From a checkpoint of a small transformer trained on Wikipedia.
Size: 16 layers, 10 heads of 64 (5 for keys and values), 135M parameters.
Architecture: RMSNorm before each block, rotary positions, no biases in attention or MLP, untied embeddings, normalized queries and keys.
MLP neurons of a small language model. Each row is named by its layer, matrix (gate and up: input weights) and neuron, and shows model dimensions 325-420. Each number is 500 + 40 x the weight over its row's rms, rounded and kept within 0 to 999. Numbers have three digits each. A neuron's up and down rows have the sign that makes its largest values positive.
A block is one neuron, or neurons of one layer that tend to fire together. After each block is what it responds to, as a language model described it from the Wikipedia text at the highest values.

L3.gate525:512450503386490458480464497498453471546533468462494552544566492532514584505495485471535477476472526557461538509435440515471442502497544489505484469470481449457526519442533482402508431511444508414530539523446522477585463488449537530433513541481502492469543488544496513561476501462527497496
L3.up525:446466475497564550416438525481437520478486515571552481521577512453585569427534480443540496493498520495465537505421443474488528489621508500519495486455550529480521511451518451461540448395501464384553470475464468521534471486491427491468466524456410531425482444538506553486526485444483477514
L3.gate1162:453477482466471457532495520516516500444485554563478565528512484519555545517491541428519525488491520517488496533457522496548492442424615514499472484520577461464474506449557448511520541500470509522533445513454459516489524512480467474493502478441447477515570483480459440534497505484529529549
L3.up1162:470471505471467430517510542528543511486448527571482501464520467485520577512530576431516487469574543494510441498554548470545514497590499498491459526457416437395415528458510536463524536432466457471536433525444470547570556458490533573571520513493496465503496480452524481491498490472477553522
L3.gate1261:474491532452540448495517539533562464536458524569500524549441421517484504483441609509486506471476507546513526551456565476579501508602574556432465471490512425507497490449503565478540482543486431470552435515446469473445487492416480502506437505543559520482438544528511492461488542491540466465
L3.up1261:486510495413474486494551522521563491513462476556495491516415440497497519499438551533477492431449489533520545558456545473536518512542498518449448508479501422521499478470530594518524512517449364489546422493461470507447518438405423501446463485533514566488461536488502543439497558463571482449
L3.gate1409:503512443531442492504523452480497518544520529476486489444453526433555498569525487497462523549527540488479578521503508417505544457521480530464495476490540423523517474488564406515577494441478528536523593478473466446488471568497484504458525454565447469458490461439515539494473570434467549578
L3.up1409:490476529478519484456487487479517521549506574524512473512436511504606494576492550472486531498525518466504552474495476443473509512497487499469547455532610445576473450475515484515495466509492503460521558554459467457519561520537493491485548505564484450496489497501494507521479561448482522531
L3.gate1410:536484522564499526519440533449561500411526468512512535489508488448548459536519534499480438460483584463584516553488552433466507544485465530474520457514559461528478440433492460515512404508520510567497494493535418514585468553479453542547410513528460478450464492455449506565474494502454446538
L3.up1410:488442475551531493550426599495537493443488475498481472530558496485499437555507478489544471450460520481483491530481486451461527538432571468441499449519538395562530488443431469489418439527550504482520507459472463431569453532467492551478466464487477408497519471519437490541531464471525468512
L3.gate1441:512495480415468521487490520530438486535475488533517477489519559492523481491471496413489598445507442507539538501489437483517473402502482528510558441487463442455547507459497523462460481550545504456474486523418469489510547501495476447467502570491531601441528502489449464473525453479480468511
L3.up1441:491492556440478507526506488453449540564568472581506520503486500529529492431480510438467579508502426457478590540438442502562432468512562476466597477495502467543486507477465532529488476508612492519478521491448564457577535454521464480417537605524479599527516504453431456500498479536527514479
L3.gate1455:503499454491491522538523426457486465510470426521521532502509470488508514478490585482559471548566529533555472560481532451478520501517546487456435526537488379480450502469476514515521499445474479487579487507574497501528489512509512570544525429440468479538477532472466473455492474436571559511
L3.up1455:551527460513560542540481428497499463480435472540525504513492442529538496458504516492508497592552450482544489505455450470466490503559511585434484514473529498507508509516486496527516540507494517516545518500532514529525447519562508558500600411492500507544468616507427520489482470449503507566
L3.gate1506:520442479499472518484540493458526486499493491539570481531534545436508494469533518488479526516499580455517517489474441463528482511466439492529491486544414547470537515494522502502575504507448499464527471470551515519507572487546508525480531514473540532449529555518522431535481506484549489434
L3.up1506:489469405537526508479543510427522461429517495502591517491586472465512527500579539514517530543461599496494539502457560476571506480526524466535451467538516491465489481495445475505542501441542486511525421424502502455486536501548466518501531511451539490436504441528443461561490481508539471521
Responds to: Sentence-final words

L5.gate823:501504477486487472519506508517545523510525462540504561393577493495555613532569471553450571505572386574540531463458429547456435445508533518451536510465468498473526446487537532478518558469480525533358498483555495533438503425490567539477482503505517511578474500516429459496512520444504461456
L5.up823:481512435490473445517499489558485438493514504521485419555571452521471527598480548502501460560540428454544516426516525474454527539492447496424540517484439522451565442484542515470502555472501460450481500535530519495464393483562446469452493534513517547485582469505425494540520499414418460544
L5.gate1391:486470504483487499523481513581486462483521518480581508466541477447511505535560492509431538502452450545511528485471468529618527462448556439573414461532516528455540506523508522478428456489532558468533461462465462491485461503464544569460516542533529514532526490428478454516523512499451497492
L5.up1391:441446492488585505518517468559499501523435474504551516428541471505504498408541475485426567509508461533483564469439512526492501506492500485500457504481487539418470469570484541495502514569539580491476501446537529576461510486453531572475529527502451517533524513503409414477470522519532459498
L5.gate1527:443456427402542480533471519510444484574509520560518574524491467450470521473453504446484512461536514454459536533469464504428437432545580522540520492459468515516438501528522506539467503483493532531493533557524531469524476476502510484475521495471472487454458574497425496481515501524519520594
L5.up1527:475413485479520517520487428478524494529525479501503489474538552496497455507519494457532496538474493491541549521436566529441491448497481604478513476561470478475547523411440503554525509553488539452513476454508531495420480461426492459429454492529520525570504459483459498458478454416544537480
L5.gate1662:463471503507509517480448562537556439519505615495461539464529467586493505587552518491506504520531519428442485466585592506513530559542527539442524480459525521503493513558471570452520560506556527501561550462516491522405486464455475548535518455512545522540429517425499481548527516415501539446
L5.up1662:473474473524588523540536534492495486484466491508455534452520498522518498483413456483539526523536485491441529503516530447499526500590462500523556508526542518460440493471498495487535479464589529490448464480489485521486535514524470521516494547519483485442493523456524561530514553455474502455
Responds to: Sentence-final punctuation tokens

L3.gate310:450532495460461414459456533508524493496505524519527486493478579484460544516480448515483560477486502471438501438555518499518494579571382573461505471529490480423550415479502451529502552456527498515437531470516488475525405440493530525476459557561485511486432539494583499467481513513502472511
L3.up310:452418508497484437459454521519547438513579510502511430467553564469514520534500444470469557501483504489491525495537469446506527489566421537430496485489562491476480472485453428548548492444475509500449455513551508516490445488474508534470468554466402530480511587536499506485483545522508503512
L3.gate329:578475581493481494530481544490443508499469553447476579567513501503458500498459485447455519460514447463542563503474502524474521497526467482542474482469504558446510457536512446517509454548512549505471495524493509493470481541485535446531399535455490537515463532530455402539407464583438550529
L3.up329:578495562557522548547416468569507516461486591462438490547458481531519489494473452453483496408483445495514563519468473532472504544561526470574433462454481551496525576544539504486511480513502465461470489516510507564500458519509560454487401560495471572521494538493484448521436526505472482507
L3.gate738:451535492491496489506524509473545501485546491470532521465448381451517519532521472468513462427506470547545538484497509388524465528527546477529550513530513490485522524481444507495404490487480544530547468490545502466530549529446474546463413466535471475483516452512516491488455489420446493520
L3.up738:555504533566562499532505435463462466505500529456518446573547484471455557476502557435536530558476468462561492512539500549490496462489500533502476501570509479429429474485514515566530509515482564496488449468469490475511447437482571468479502567513525501485497504490502493507499535535543420494
L3.gate980:501513458516504561447487529442444511463571564514567582523511491469489463486481470498499561465491543542495524542470491469503467485485456490495470459509505496561492501480546520521382502461447534547485511545521426528492394505516511412537471538447435456545506467537515481435476518581475485520
L3.up980:473507531512451518520457521493474482502533547480512495509510503512433425518481420466503503446438535531554501513524543497454526555505469501535468452506503474475488495439512489500495503469456549490484541561440534449468455523538586460419472524562410547526508508508530454487369499519497553449
L3.gate986:489521457498519475494498527558512501538521527526464487499501418482482495535522512423530570521543473538522487571483461485508478549492458532489478504498529456538483418511467504499496484519490571580500489464498527566505437520587500455481504505452431477490521452511508556503501471543488456484
L3.up986:483568557393516514512475508539486538494565527513532482524523506464543474449533587548489475543493531471475585488465515536464537459479491510472477479526507493533492517606447498475560555490445542526504511486473463473544508501480480569467446482523493481513480523506540519423481517476606499504
L3.gate1166:523465527501574542506510492545531526529544523452519566439601425481479462489457539416480507460529590442469519520524500495560476569516542456535427479496509502435525472575503515541449527563492530507491537530499490495504427492466538572489529538453496500485419536490559549460470478498527528537
L3.up1166:502466462528507477488448489533576493481519458512486522539518572515504470575504472464487588540482462479527562471541515437489563491580435516486509474533448523514527524479423460483462480597506510537502504452543534535512507524497460465537499543520437486535528484538499604565479487499473487517
L3.gate1266:441458538455506464466426499510524550507489510558552478407507482557555483538489422492474517482413504432564507477452514456468580540535516507513498528546555498520496441499488404420478460486536471514538528480530473496522471496484570547451469514484487508510489548489526509461428498523532528540
L3.up1266:482546514557483469503460538542462507452557548501602525517443553512481491536470508428574508488442542531556448481541418429504503548526527414499448476504560516565541494477554471468424474464515559557510489486536477490555452456513496504536488471477489515529497510551527499539483571445462446644
L3.gate1294:561474510551512493470418495523513482511517448484549539551510470428483441484515445489509505549499435556531486475547497431498525447474499461481496494559509501514436461499495449513445525505483511524495557576521453511489476593481461475591463488498495400553449466530530486486388539478538513489
L3.up1294:534524433575505572466503474539474466479551471525498541598481443449486500444506453446485483521517484534427486441574512461455512554471454493472550504432550487534460485540468529495448558456481480528457530555481458487491518487471523518511517506497505453527502461542466511526490508500512536474
Responds to: Year digits in parentheses

L2.gate8:528512535450555484532522454466488543484523504500460519454481565527484553490521495464493514508476477493522542479446529484522489443549514506466555549542554438497469555492485520457531528534451534457526513483565488516536554474496510499453526491486545491458457511401478558456526587485541456453
L2.up8:499481504446504477454538441461459526516475420515474460514510513538512554472508487464460452413390516433428488474426508482489497500529473561497570413572499471457546434487406518494471526501456505396521495488558505469544480500510487466507507472489554477496462504475469532534546531510498438485
L2.gate943:477465507489527470458537496439492405607436511483544545460541497472498539523521451457520489508555525529527422482559561481542522510518474531420485521516501546491502492558534472565468553531473539482494474485465508542493505492452588505505443442485466469470493582474485459543476441496543434446
L2.up943:574483519523487417493398500539504496510467478531492473567549422500428479510532531506538491506538516385530474538494551515533528547510563500464475467550520537487513513446521515477452531422516484468499473513425496427465494538468436548471500496562522409470552474474415519530572472457489537506
Responds to: Sentence-final word tokens

L2.gate703:454447371552515532506466455461515504521520536502520568507476453519547546592478500518524445469564532516510590484540494464529500553536515495493510455469539496559539449526469486448460502525486509561549484547500502466581464448405491482435458509468463526546421532550553510498492510514531470603
L2.up703:456511440498513530498486491508540496453577507506493595543461485529533546497499475503541496515519483506534596434507490439473524565527515466457516492501510519570547468502510468474407515569490512542551471511456501483545481438524458503443470484549430470531472520567579571486452487507481507555
L2.gate1518:462474513452515487544502490535577605416518529526515570442428460528530570620501511496520466490444505488529546469484498479516495537467588517513462476529495516500529461487465502490549557535495477484489480443408592418491417515528500510442462520491447483560536538566540516421467547430498515575
L2.up1518:418483456502526489545492477579499512446505520532518516508446530609532544564449520481565471465451573507479498474531482480535548565540611544569479499479474555532512486534473528521473529510458424477517460504382521484471446498480540481514485476464470485543537546524514516482527494524464528568
Responds to: Opening parenthesis token

L5.gate59:517551515486503531485499494488491451532463642445542546484555425487471498489523498458546505529525501555465519495510499491527467491503510547481467549451500548502487546519475498519541467430492474480439569476537535439444471495558510511589412460464526500523502434536570496484484627550507486511
L5.up59:512516547487477489617473461524563426519530535439495474512501519498545511493512584490547512468471458439478432513560520551525551514435544504478449450442506477538452547484462471498460511492526508525552473480506530443497514516536482559533565554513525509552514453459466514594464414483571567454
L5.gate556:496527417487535457461465515509526498544463444464526507552542499425467551469532544488517512456535463611482583524388542456497474470512466529479518526495451494479488449481442522539501441445494585421550457500477481581535427446501488532522506537529526496512452515564452458498551552446492539534
L5.up556:461532500471406542525487531491535552482499428442479542495469461433465434443467567547550590464565540469463459485491544474515469490532520479487460531531491477507474419511501526520498526488555470490492472533467527535468426461438489480566479479510485469481496521558525413483469478579463470516
L5.gate783:532467543485540541465419490470549530510637545522509526457462492531472515532455462503543522540469482496520496474485558485575471457542465520514521490553395508522488438474496470486355517544523477617515437464469549484535569505551474543499473501469505488509547513526517576467477484566582532575
L5.up783:526421577546502538495459490490518523509518465517451437486433431564511482453486496491489493466517489478492550421444514470481441522486444558518552501558542516598471427476501516509488486497460464555440542382514490517560470419490509519492517504457538522501481462523505502538452487499520528486
L5.gate1153:432382497509469512527485445552525459451497536543566586526522524499490524407520539485487482524479482511514475448524495497512466513449489459535498504503484571485481514458527546520455457558460522482520482479553367428467561459490495547518491579533456522484520489541532485481483537503523534480
L5.up1153:480533483450523525579462499477494487497546475568461482498502530438456518457527491498452408509522439433424493507543474484523488558387534488520547502537528483486461507515456527542465491512526466444493524407488518486488524445503559558501484541469457524511546486509420515516517546531461524502
Responds to: Years in narrative dates